python train.py --n_layer=15 --d_model=512 --n_head=8 --n_kv_head=8 --head_dim=64 --d_mlp=2560 --vocab_size=8192 --activation="silu" --norm="rmsnorm" --norm_place="pre" --norm_eps=1e-06 --positions="learned" --qk_norm=false --attn_scale=0.125 --bias="all" --tie_embeddings=true --parallel_block=false --init="normal" --init_std_qkv=0.0213 --init_std_o=0.00389 --init_std_up=0.0213 --init_std_down=0.00389 --init_out_by_depth=true --optimizer="muon" --lr=0.0067 --lr_mult_down=2.0 --beta1=0.95 --lr_head=0.00737 --grad_clip=0.5 --warmup_steps=200 --schedule="wsd" --decay_fraction=0.411 --decay_shape="pow" --final_lr_fraction=0.0 --batch_tokens=65536 --seq_len=1024 --doc_mask=true --train_tokens=902600000 --steps=13773 --dataset="wikipedia_en"
MLP neurons of a small language model. Each row is named by its layer, matrix (down: output weights) and neuron, and shows model dimensions 0-95. Each number is 50 + 10 x the weight over its row's rms, rounded and kept within 0 to 99.
A block is one neuron, or neurons of one layer that tend to fire together. Before each block is what it responds to, as a language model described it from the Wikipedia text at the highest values.

Post-subject verb onset. The first token after a completed subject noun phrase, usually an auxiliary or main verb such as has, have, display or hold, sometimes a linking and, but, comma or possessive 's.
L4.down314:57 73 52 54 32 21 38 56 39 57 36 65 49 64 36 52 50 51 44 72 60 59 45 45 63 33 58 33 47 58 23 53 49 69 34 50 43 46 50 43 49 44 42 62 56 60 37 39 54 53 54 46 39 42 48 48 50 55 30 55 61 49 50 58 58 60 50 76 46 59 49 60 39 50 56 48 51 37 55 51 47 59 56 46 27 67 53 39 61 48 50 55 26 62 45 53

Second digit of numbers. The second digit of multi-digit numbers, mostly years and dates after a leading 1 or 2 (1'9'83, 2'0'22), also scores and table figures.
L4.down1856:48 48 51 26 50 51 36 52 59 34 64 54 48 44 70 43 41 41 68 33 40 46 50 60 61 61 45 55 70 55 71 45 59 50 56 48 59 57 52 49 45 50 60 43 39 44 53 52 49 47 47 56 47 50 53 32 60 46 49 50 40 47 64 49 34 42 56 53 55 47 38 49 57 57 50 63 41 42 48 39 33 36 46 67 47 56 60 58 44 40 59 39 75 45 32 53

Clause-initial subject pronouns. Subject pronouns (he, she, they), sometimes auxiliaries (had, would), opening a new clause after that, where, and, or a comma, e.g., "told him that he", "where she won".
L3.down266:53 44 61 31 54 46 57 45 66 58 52 53 57 32 60 36 42 51 42 63 42 42 38 37 50 40 51 60 48 61 70 59 29 41 61 46 38 47 63 46 39 48 40 52 49 45 47 51 56 62 54 63 33 37 44 70 47 33 49 62 56 31 40 53 54 50 49 55 51 54 62 64 29 52 48 41 58 61 43 57 49 67 48 40 56 47 38 44 44 47 58 43 42 55 62 46
L3.down367:44 41 62 50 71 47 46 66 47 53 43 32 45 52 64 65 40 36 29 52 54 36 59 60 54 50 34 42 54 64 54 47 46 56 46 54 57 50 45 63 51 43 42 56 65 50 65 52 46 49 28 38 42 57 53 59 62 50 30 64 41 63 55 50 52 45 65 55 47 60 60 47 57 50 50 46 56 46 49 39 68 64 49 54 35 52 44 65 53 41 35 49 55 31 45 58
L3.down443:52 45 42 55 52 71 40 49 54 48 44 77 56 47 76 56 56 32 37 29 45 42 42 62 47 61 46 49 47 74 38 40 48 58 47 54 68 49 53 60 31 54 55 52 26 59 45 60 42 56 59 45 51 45 51 45 53 56 46 48 51 67 64 59 38 57 48 56 58 51 54 52 56 56 37 44 46 47 55 54 50 51 48 58 46 68 38 41 42 47 55 43 36 66 68 56
L3.down710:56 42 52 67 48 45 48 37 53 55 53 34 37 40 55 65 48 45 58 64 47 51 41 41 53 74 30 36 38 43 51 63 50 40 53 35 36 60 55 45 56 67 44 46 46 41 55 55 45 53 47 28 44 54 32 48 48 60 49 43 59 42 48 60 43 35 59 40 38 66 35 51 56 49 32 41 62 48 44 46 49 48 39 37 32 53 58 48 56 53 63 59 43 49 54 40
L3.down815:47 48 61 57 51 62 53 69 44 49 51 58 61 64 56 62 31 47 44 31 50 53 49 69 53 44 61 45 51 43 51 46 43 40 55 51 49 52 60 20 49 48 40 35 57 41 58 55 23 64 47 63 68 45 39 60 61 48 38 61 35 65 59 42 31 26 50 50 47 48 35 57 51 54 65 51 38 52 46 36 42 60 56 52 56 55 39 52 52 41 41 44 38 46 47 57
L3.down980:55 42 59 40 52 61 76 53 49 58 49 59 46 57 37 55 49 46 47 46 49 61 38 78 52 48 48 64 52 41 60 58 39 47 49 62 58 46 42 29 61 50 33 39 58 61 50 43 69 41 37 58 45 51 63 42 31 29 34 60 42 68 35 44 55 42 47 58 56 49 49 41 61 57 47 38 61 39 57 55 57 49 45 63 37 53 50 46 36 46 49 55 32 38 53 63
L3.down1272:39 48 43 58 48 72 33 60 49 42 50 64 61 39 50 54 56 39 38 48 57 48 60 45 48 55 58 52 42 70 52 67 56 53 63 38 32 53 46 66 62 53 48 51 60 58 53 56 32 61 45 64 38 49 55 52 47 57 54 51 40 36 33 56 64 44 52 31 47 62 68 58 36 64 61 43 59 39 38 35 49 67 35 68 59 52 61 66 35 62 59 58 44 52 51 69
L3.down2110:48 50 54 48 50 56 48 48 59 53 43 42 40 52 44 65 50 76 59 53 44 56 58 57 40 39 47 56 62 56 38 63 48 45 23 41 36 50 57 35 64 36 62 67 43 52 62 56 36 73 33 50 63 47 54 52 47 44 49 78 33 54 64 55 31 43 56 37 53 53 64 53 49 36 49 55 42 62 37 33 59 54 43 58 50 61 54 64 56 46 47 56 40 58 38 43

Date-start digit "2". Mostly the leading "2" of years or days after dates cues like "on May", "in", or "(", such as 2023, 2010, 28; also "both" after "on/in", and some name fragments.
L4.down1715:60 59 59 39 44 49 51 48 34 40 54 68 44 52 37 57 56 46 48 34 60 53 55 57 42 50 66 50 60 41 52 34 29 26 58 39 56 54 48 51 53 47 65 56 49 44 58 47 48 60 62 44 43 50 50 72 57 57 52 60 58 76 36 40 45 54 60 47 56 48 61 65 44 57 51 54 65 62 38 52 38 41 63 56 47 53 59 35 47 42 45 54 45 41 45 63

Year century digit. The second digit of four-digit years, mostly the 9 in 19xx (also the 0 in 20xx, 1 in 1956), in dates, tables and film lists.
L7.down572:57 43 49 58 57 66 48 32 47 54 55 56 63 52 66 58 52 55 41 31 61 48 52 51 62 67 47 41 61 54 40 42 61 37 70 57 54 39 50 38 46 33 56 36 61 35 44 58 64 49 43 37 62 49 57 47 42 40 54 37 39 44 57 53 53 48 55 66 43 57 49 54 51 50 54 57 34 52 55 60 52 51 50 60 48 67 47 57 60 56 51 31 49 42 62 60
L7.down722:63 57 44 54 51 70 67 33 60 40 50 50 45 61 30 44 56 60 39 49 52 40 61 44 39 39 45 56 40 43 66 48 52 57 64 41 44 44 50 42 27 35 59 42 44 36 49 43 35 35 47 54 56 32 61 44 69 52 20 42 41 63 52 56 51 50 55 59 56 41 69 52 72 49 65 53 51 53 55 42 46 50 64 50 51 48 67 45 55 58 61 57 49 54 56 51
L7.down1396:62 49 64 65 70 52 58 29 65 46 47 53 42 55 53 55 42 35 48 53 42 61 56 57 39 46 58 50 54 55 41 45 56 65 39 39 46 40 47 58 48 33 35 62 57 62 59 56 42 48 42 50 40 73 52 24 60 52 36 45 48 31 39 53 52 57 43 50 43 34 35 55 64 48 59 39 57 57 65 40 43 46 69 44 72 58 71 49 49 52 53 74 35 39 64 44
L7.down1848:34 54 70 41 57 58 22 54 35 36 56 41 46 34 36 53 56 72 33 44 68 43 50 47 56 48 51 41 53 42 65 53 58 46 62 53 48 67 38 33 56 36 71 47 45 55 62 49 34 42 44 43 51 43 42 49 68 55 69 56 30 31 60 30 47 39 43 35 57 63 37 48 48 62 43 60 64 30 40 49 68 48 58 52 49 43 56 29 47 38 47 46 39 45 48 59
L7.down1903:48 49 63 39 46 38 47 49 49 48 70 38 51 64 38 51 40 66 47 37 56 47 60 64 57 56 47 38 44 66 47 36 61 49 60 52 33 58 76 59 61 51 57 63 61 37 51 62 60 58 48 38 63 47 51 41 61 64 34 48 43 47 40 37 57 36 34 41 52 57 35 40 43 43 45 63 56 39 52 64 52 50 59 48 53 72 50 54 46 63 57 51 48 62 39 44
L7.down2103:48 55 62 56 44 42 42 49 58 51 50 40 32 72 41 53 47 41 39 46 42 57 48 45 43 61 42 36 47 37 53 40 37 51 60 49 54 71 52 42 50 37 43 55 57 58 47 59 51 56 44 39 53 49 56 49 56 31 48 58 33 50 55 47 53 41 47 52 43 56 57 49 69 43 43 55 47 66 64 53 46 46 40 62 37 50 50 64 49 57 60 45 62 25 37 50
L7.down2393:59 44 55 39 35 51 51 54 60 56 49 53 59 41 59 64 43 47 47 60 68 55 39 55 63 63 54 48 66 62 37 47 46 46 62 38 50 56 51 77 56 53 55 35 53 53 61 44 35 54 40 55 54 62 42 46 59 45 42 64 48 55 57 47 44 63 56 50 42 64 48 48 46 52 62 43 57 50 76 52 62 46 67 53 47 52 72 57 52 36 47 68 60 47 49 49
L7.down2425:42 62 40 42 41 60 53 54 27 67 42 54 48 56 55 56 40 68 49 48 50 42 53 59 70 68 59 54 42 61 65 47 46 60 42 55 52 45 38 44 41 54 46 52 44 34 68 48 52 41 39 54 55 45 53 53 54 33 69 62 48 49 53 44 34 45 57 37 52 50 43 68 51 65 41 63 46 64 48 59 66 54 65 52 51 48 43 51 48 51 47 42 49 38 25 60

Main verb after subject. Main verbs, mostly have, has, had, having (also took, with), right after a sentence subject, e.g. "They had four children"; also digits and pipes in tables and coordinates.
L7.down250:35 61 53 60 66 50 66 59 59 55 57 43 42 38 41 42 43 42 41 45 36 40 70 57 46 64 45 60 51 53 74 60 47 54 62 43 50 53 40 37 54 53 64 36 44 46 49 56 54 56 47 52 35 56 60 53 53 53 42 48 43 37 61 49 44 53 56 60 56 51 64 45 40 52 49 51 43 54 43 50 48 51 60 40 50 55 48 29 57 53 42 57 74 47 38 46
L7.down272:72 61 52 52 44 41 50 51 30 27 31 43 52 32 47 41 49 58 79 37 50 56 53 57 57 59 50 66 66 49 54 62 32 49 41 44 44 68 52 49 26 79 58 36 51 41 54 58 75 47 43 47 54 42 37 51 41 40 52 43 52 62 41 65 51 44 59 48 63 48 44 46 51 32 40 43 67 55 38 57 53 40 43 41 54 50 47 48 50 49 66 56 64 41 68 53
L7.down726:42 58 60 53 52 43 49 60 52 70 48 44 57 36 47 43 54 55 59 63 56 60 54 35 46 57 60 58 54 43 60 74 64 65 35 36 28 53 50 44 67 32 60 51 49 43 61 50 53 44 44 29 50 51 60 43 68 34 59 32 47 48 57 54 71 47 53 67 44 44 53 57 48 63 54 47 37 42 61 43 47 50 45 53 40 44 71 56 56 58 53 39 47 43 35 48
L7.down737:72 49 61 43 55 72 44 45 43 37 50 42 56 45 54 53 51 53 50 50 60 27 50 42 55 68 43 56 47 32 49 51 53 48 44 45 51 51 52 57 51 42 53 57 46 51 36 56 41 43 45 45 60 41 55 66 73 35 38 56 56 48 46 31 50 40 59 63 45 60 43 54 49 63 43 58 46 49 48 59 53 46 43 47 46 50 51 54 34 55 51 35 43 47 48 63
L7.down1069:34 70 49 57 38 43 43 54 50 46 60 51 56 35 58 43 43 51 65 43 33 52 40 63 46 57 48 54 49 55 46 43 32 69 46 39 49 42 46 35 37 48 54 62 53 42 63 39 45 55 51 63 35 44 49 23 52 39 64 44 41 40 45 31 33 47 58 50 42 60 60 53 51 43 28 49 59 33 70 62 42 52 48 43 52 61 66 54 56 41 34 57 57 59 49 42
L7.down1764:75 58 68 53 55 63 58 46 32 56 51 40 27 49 40 35 48 61 54 66 62 54 56 59 64 62 48 59 51 46 43 37 51 74 57 48 49 46 41 35 53 58 53 50 50 64 54 38 62 47 28 41 63 32 47 27 65 48 41 42 43 51 56 46 51 61 42 45 29 65 60 41 46 46 61 36 58 63 46 43 61 62 39 48 51 56 64 43 42 44 42 53 46 37 51 73
L7.down1922:54 47 44 54 46 53 54 38 52 64 36 58 50 50 36 26 51 50 47 62 52 64 50 54 55 53 36 56 38 48 37 59 58 40 39 46 38 43 54 38 62 40 50 50 48 69 64 57 40 46 60 49 52 51 56 59 59 46 51 74 46 45 44 52 52 38 57 44 52 35 41 42 51 73 54 57 49 54 43 46 46 75 78 42 59 55 32 47 43 76 34 48 54 38 46 40
L7.down2011:58 51 62 44 67 50 55 33 52 43 63 59 60 51 42 45 44 45 48 50 48 57 48 66 53 40 48 67 62 47 39 67 35 39 60 35 66 37 54 54 50 55 59 71 62 43 45 53 67 56 78 52 47 51 57 61 54 42 51 58 61 62 50 49 57 44 45 68 47 39 59 53 52 69 35 49 46 58 53 44 44 57 61 44 49 42 51 50 38 53 55 52 21 48 51 38

Year-initial digit. First digit of a number, usually a four-digit year such as the 2 in 2018 or 1 in 1936, in filmography tables and dates.
L7.down54:57 52 45 54 50 53 48 45 38 55 43 39 38 42 42 36 61 40 55 47 58 43 64 50 41 46 50 64 50 46 53 44 54 51 56 35 63 70 56 58 58 53 44 44 49 56 41 48 45 56 54 46 63 64 37 45 68 45 54 64 69 57 56 55 44 64 26 44 60 47 48 42 49 50 45 49 64 55 32 49 51 50 49 32 42 43 27 61 55 33 54 74 50 44 50 61
L7.down340:59 39 51 64 32 45 34 45 51 60 49 49 58 53 45 45 35 46 39 39 68 26 45 63 36 58 67 36 58 48 51 51 63 43 43 38 52 45 57 42 30 70 58 51 57 47 44 39 34 54 69 42 48 60 33 50 57 43 48 43 45 58 53 47 56 44 54 46 50 64 44 58 36 38 47 36 36 48 50 61 38 56 36 31 49 52 44 40 44 53 51 56 61 53 48 46
L7.down399:40 58 49 64 46 42 38 63 58 54 50 39 47 54 55 63 64 34 56 49 55 46 62 45 44 55 63 54 48 48 47 58 50 61 48 51 46 60 41 47 45 61 47 62 48 61 58 37 44 56 53 39 27 40 57 67 57 43 37 70 64 58 45 50 57 42 55 60 52 62 48 56 38 53 54 56 45 54 55 42 47 51 53 52 42 75 43 35 46 51 33 54 51 57 41 58
L7.down1592:65 45 46 56 46 31 45 38 70 52 41 48 56 59 37 46 52 60 59 51 57 43 48 54 38 50 79 38 65 47 37 59 41 36 51 39 44 46 39 49 45 49 36 57 44 52 55 36 49 71 45 29 47 62 47 32 41 47 36 48 44 62 45 50 40 49 61 40 43 32 64 41 49 56 53 34 48 59 48 41 57 28 40 50 62 47 51 27 35 55 60 52 44 52 36 41
L7.down1701:29 45 54 56 35 53 48 68 46 40 46 54 56 68 60 44 33 56 46 44 53 66 54 58 60 63 68 43 50 40 43 60 44 44 51 67 68 31 45 53 57 35 52 53 60 45 68 45 59 43 53 53 47 55 65 51 48 54 46 44 41 62 42 66 66 34 65 51 55 57 58 41 64 47 36 55 47 40 53 44 38 47 33 49 40 59 63 52 44 47 54 38 55 49 44 59
L7.down1753:45 41 59 80 49 36 66 61 49 40 44 58 46 54 42 37 39 54 62 49 67 51 54 48 34 51 69 61 68 38 47 34 49 44 49 56 56 51 60 56 48 46 54 73 55 56 30 47 42 59 68 58 47 45 53 59 71 33 45 50 39 47 45 55 52 51 43 38 62 44 47 70 49 48 42 42 48 59 40 52 70 68 40 56 43 54 57 56 50 52 42 44 48 63 49 47
L7.down1758:61 60 53 39 48 58 49 52 54 59 43 51 47 52 68 54 37 57 30 66 66 61 67 39 64 41 56 43 52 48 36 56 56 46 51 54 42 49 49 67 41 48 36 51 49 55 57 52 43 59 43 49 46 33 31 68 46 37 42 38 61 52 51 45 60 59 56 56 45 55 49 52 42 62 49 57 46 55 61 49 65 49 37 62 29 46 63 42 53 44 56 48 65 50 50 33
L7.down1790:53 56 47 38 38 49 69 61 65 63 53 42 37 38 45 46 55 40 57 55 51 34 47 61 48 44 62 39 41 39 50 58 55 50 65 55 62 55 66 47 64 48 51 58 56 51 53 44 58 41 57 56 42 42 67 66 48 60 53 41 52 40 49 42 56 47 41 48 53 44 52 41 56 58 58 51 36 55 51 39 63 65 46 51 63 33 68 38 61 50 55 46 62 43 57 47

Dates in time phrases. Month names and year digits inside opening time phrases like In June 2002, On 26 March, In 2016, plus day/year/period.
L3.down109:51 50 45 49 37 54 36 54 38 50 51 62 57 49 40 61 38 54 38 41 59 56 72 31 66 49 42 37 39 46 59 52 32 37 43 49 42 46 63 43 46 47 43 50 58 48 62 61 40 52 76 52 48 55 59 48 59 58 50 51 69 46 57 45 39 61 54 47 56 51 14 55 43 63 64 45 61 49 48 39 62 43 52 42 74 44 57 49 47 45 52 67 66 44 61 52
L3.down632:35 49 49 45 29 60 50 35 44 32 58 51 51 46 45 56 45 53 54 30 44 36 64 38 43 44 36 36 46 60 35 43 44 48 52 35 49 47 49 49 50 73 35 50 46 45 34 48 46 61 55 54 42 76 31 68 27 48 57 45 41 57 49 42 47 41 38 46 52 28 38 36 74 48 38 59 36 63 55 51 49 46 64 54 39 46 50 46 45 58 54 45 54 58 46 50
L3.down771:53 38 58 60 50 57 65 65 68 50 72 49 41 31 55 53 47 41 42 44 58 59 52 39 39 77 25 30 57 53 37 42 52 45 51 53 53 51 62 33 52 49 56 41 46 38 56 30 50 43 38 38 78 45 55 36 52 34 26 46 44 48 52 55 61 51 43 57 58 56 51 61 49 64 47 49 41 45 51 52 70 64 67 50 43 40 48 45 36 33 50 65 50 41 74 56
L3.down803:52 46 49 56 54 48 33 54 46 44 34 44 56 44 59 52 51 54 56 44 35 55 47 53 43 48 45 41 56 52 55 65 30 42 50 31 39 57 57 36 44 52 55 71 45 30 44 44 63 53 57 47 70 27 57 42 50 72 70 55 46 39 30 65 50 59 68 58 55 43 42 50 50 56 34 47 56 47 31 48 47 60 48 39 37 55 30 35 55 52 48 46 50 54 59 58
L3.down1090:49 54 45 36 55 52 63 53 30 41 55 61 45 29 49 44 30 50 36 23 52 64 60 54 39 50 53 50 70 61 51 66 40 45 67 57 38 78 43 55 55 48 29 21 50 54 44 38 53 69 39 46 65 64 38 41 50 49 60 37 67 36 51 46 48 43 55 44 53 45 57 53 50 48 44 44 43 45 49 34 39 51 59 52 47 73 42 47 38 50 56 62 48 44 33 58
L3.down1372:51 49 52 32 69 37 35 64 55 49 45 40 48 37 51 56 40 58 51 49 37 62 37 55 51 48 41 47 43 60 40 53 41 53 48 43 72 52 40 45 38 51 42 57 58 57 50 55 44 55 48 58 37 50 48 44 56 46 55 58 64 45 36 41 71 49 41 41 38 46 61 49 45 38 47 57 35 55 49 42 51 56 37 49 49 46 55 61 67 38 59 50 51 51 35 58
L3.down2078:32 59 49 44 49 44 43 50 58 29 57 45 38 28 62 63 47 59 38 49 37 69 61 51 45 67 46 55 54 53 44 52 35 29 48 56 56 54 41 47 40 56 37 62 33 46 55 64 31 60 55 52 52 43 37 46 50 45 62 44 57 42 46 28 69 49 40 39 39 50 51 58 63 54 34 64 29 44 50 48 46 40 59 31 48 62 60 67 44 34 61 66 69 46 43 60
L3.down2299:48 46 51 41 61 58 53 60 40 64 54 36 56 72 54 63 52 39 55 44 48 61 56 45 53 44 61 70 55 45 25 50 62 46 50 45 48 53 45 55 36 54 53 63 51 42 56 51 44 43 56 39 47 57 34 40 45 60 38 49 71 50 43 46 53 36 53 54 61 24 17 44 81 70 50 61 56 69 60 43 29 45 70 42 54 53 42 53 50 52 48 58 50 50 49 66

First digit of numbers. The first digit of a multi-digit number or code, usually after a space or hyphen, as in years (1942, 2014), model numbers (DG-56), versions (GPL-3, Apache-2.0).
L3.down14:45 38 65 55 51 40 47 53 65 48 62 47 47 62 60 42 49 37 52 48 52 39 47 54 49 57 48 58 52 48 62 49 56 44 55 49 55 32 47 51 39 20 46 46 53 44 51 60 52 43 53 54 53 34 46 44 44 42 46 57 28 41 38 21 52 56 48 49 47 76 61 74 54 36 43 56 26 59 26 48 63 61 50 53 68 52 51 48 57 37 60 57 50 33 48 56
L3.down248:47 52 43 62 43 41 42 54 30 54 48 58 65 61 52 39 33 64 73 53 36 59 54 43 46 65 47 42 48 47 49 49 43 55 61 59 58 49 30 42 57 46 43 54 52 43 57 56 63 51 35 47 56 51 50 30 55 57 43 57 60 58 46 44 55 73 39 40 59 44 69 47 51 53 47 60 44 59 43 58 48 73 48 40 49 17 49 37 62 40 55 52 62 52 43 41
L3.down259:48 35 41 38 61 42 51 54 49 39 64 48 42 57 46 46 40 56 80 73 43 43 48 47 72 46 43 57 41 69 56 43 61 61 58 44 54 55 37 71 45 50 51 55 39 42 66 38 60 47 52 62 59 46 49 71 47 57 53 59 50 53 54 66 58 56 50 34 59 51 55 59 40 52 30 48 47 43 41 54 61 45 66 55 61 55 44 38 49 53 55 44 57 40 60 49
L3.down667:38 60 64 55 52 50 50 71 47 50 64 52 74 61 41 58 51 59 68 44 58 48 44 53 33 63 56 60 45 41 41 47 55 52 34 63 45 46 54 65 36 50 61 54 37 60 53 53 50 38 44 47 46 46 51 30 40 50 38 54 49 73 67 42 45 52 48 39 63 45 43 47 48 58 51 69 44 64 50 73 38 56 57 55 72 50 53 59 75 48 69 33 42 46 43 27
L3.down1286:45 63 54 51 53 54 53 73 43 39 62 55 65 50 39 39 48 43 57 60 57 40 43 47 41 55 65 38 56 55 50 38 65 54 67 47 59 55 23 57 61 70 52 73 42 58 51 51 59 50 51 56 42 51 34 32 50 48 50 62 51 50 60 67 59 69 47 62 34 55 52 57 52 59 30 57 43 57 36 46 62 71 57 50 76 48 49 48 53 59 66 52 62 45 49 48
L3.down1643:61 56 50 71 41 45 46 66 48 58 32 58 70 42 59 39 46 59 47 54 51 49 45 56 58 40 49 39 28 49 60 66 52 41 39 49 48 32 43 49 73 51 46 65 43 65 60 59 38 43 59 62 47 46 51 36 31 51 32 69 34 53 25 59 33 51 48 44 59 50 49 55 44 40 54 43 58 45 50 63 43 58 59 55 49 43 48 41 54 47 56 45 43 42 35 21
L3.down2173:50 61 61 50 50 57 54 69 48 63 51 55 52 65 47 39 75 49 49 68 47 37 50 44 48 44 59 39 42 64 57 56 41 48 65 48 58 38 39 56 51 40 30 52 41 52 59 52 65 56 39 54 42 42 55 54 46 42 53 61 53 42 49 67 60 55 54 65 52 48 54 35 43 42 69 51 50 36 37 66 72 47 40 57 58 54 46 45 64 64 48 40 44 52 41 46
L3.down2407:63 57 42 75 60 64 63 56 39 62 51 44 43 61 53 36 61 60 67 52 46 43 46 62 58 60 49 57 56 44 51 35 58 46 59 68 56 54 69 59 62 57 45 69 45 52 51 58 38 40 57 56 43 39 51 53 53 44 56 64 53 48 51 49 60 37 61 48 59 60 51 55 50 64 51 51 53 45 47 65 45 53 41 55 65 49 54 58 46 48 47 26 49 41 70 44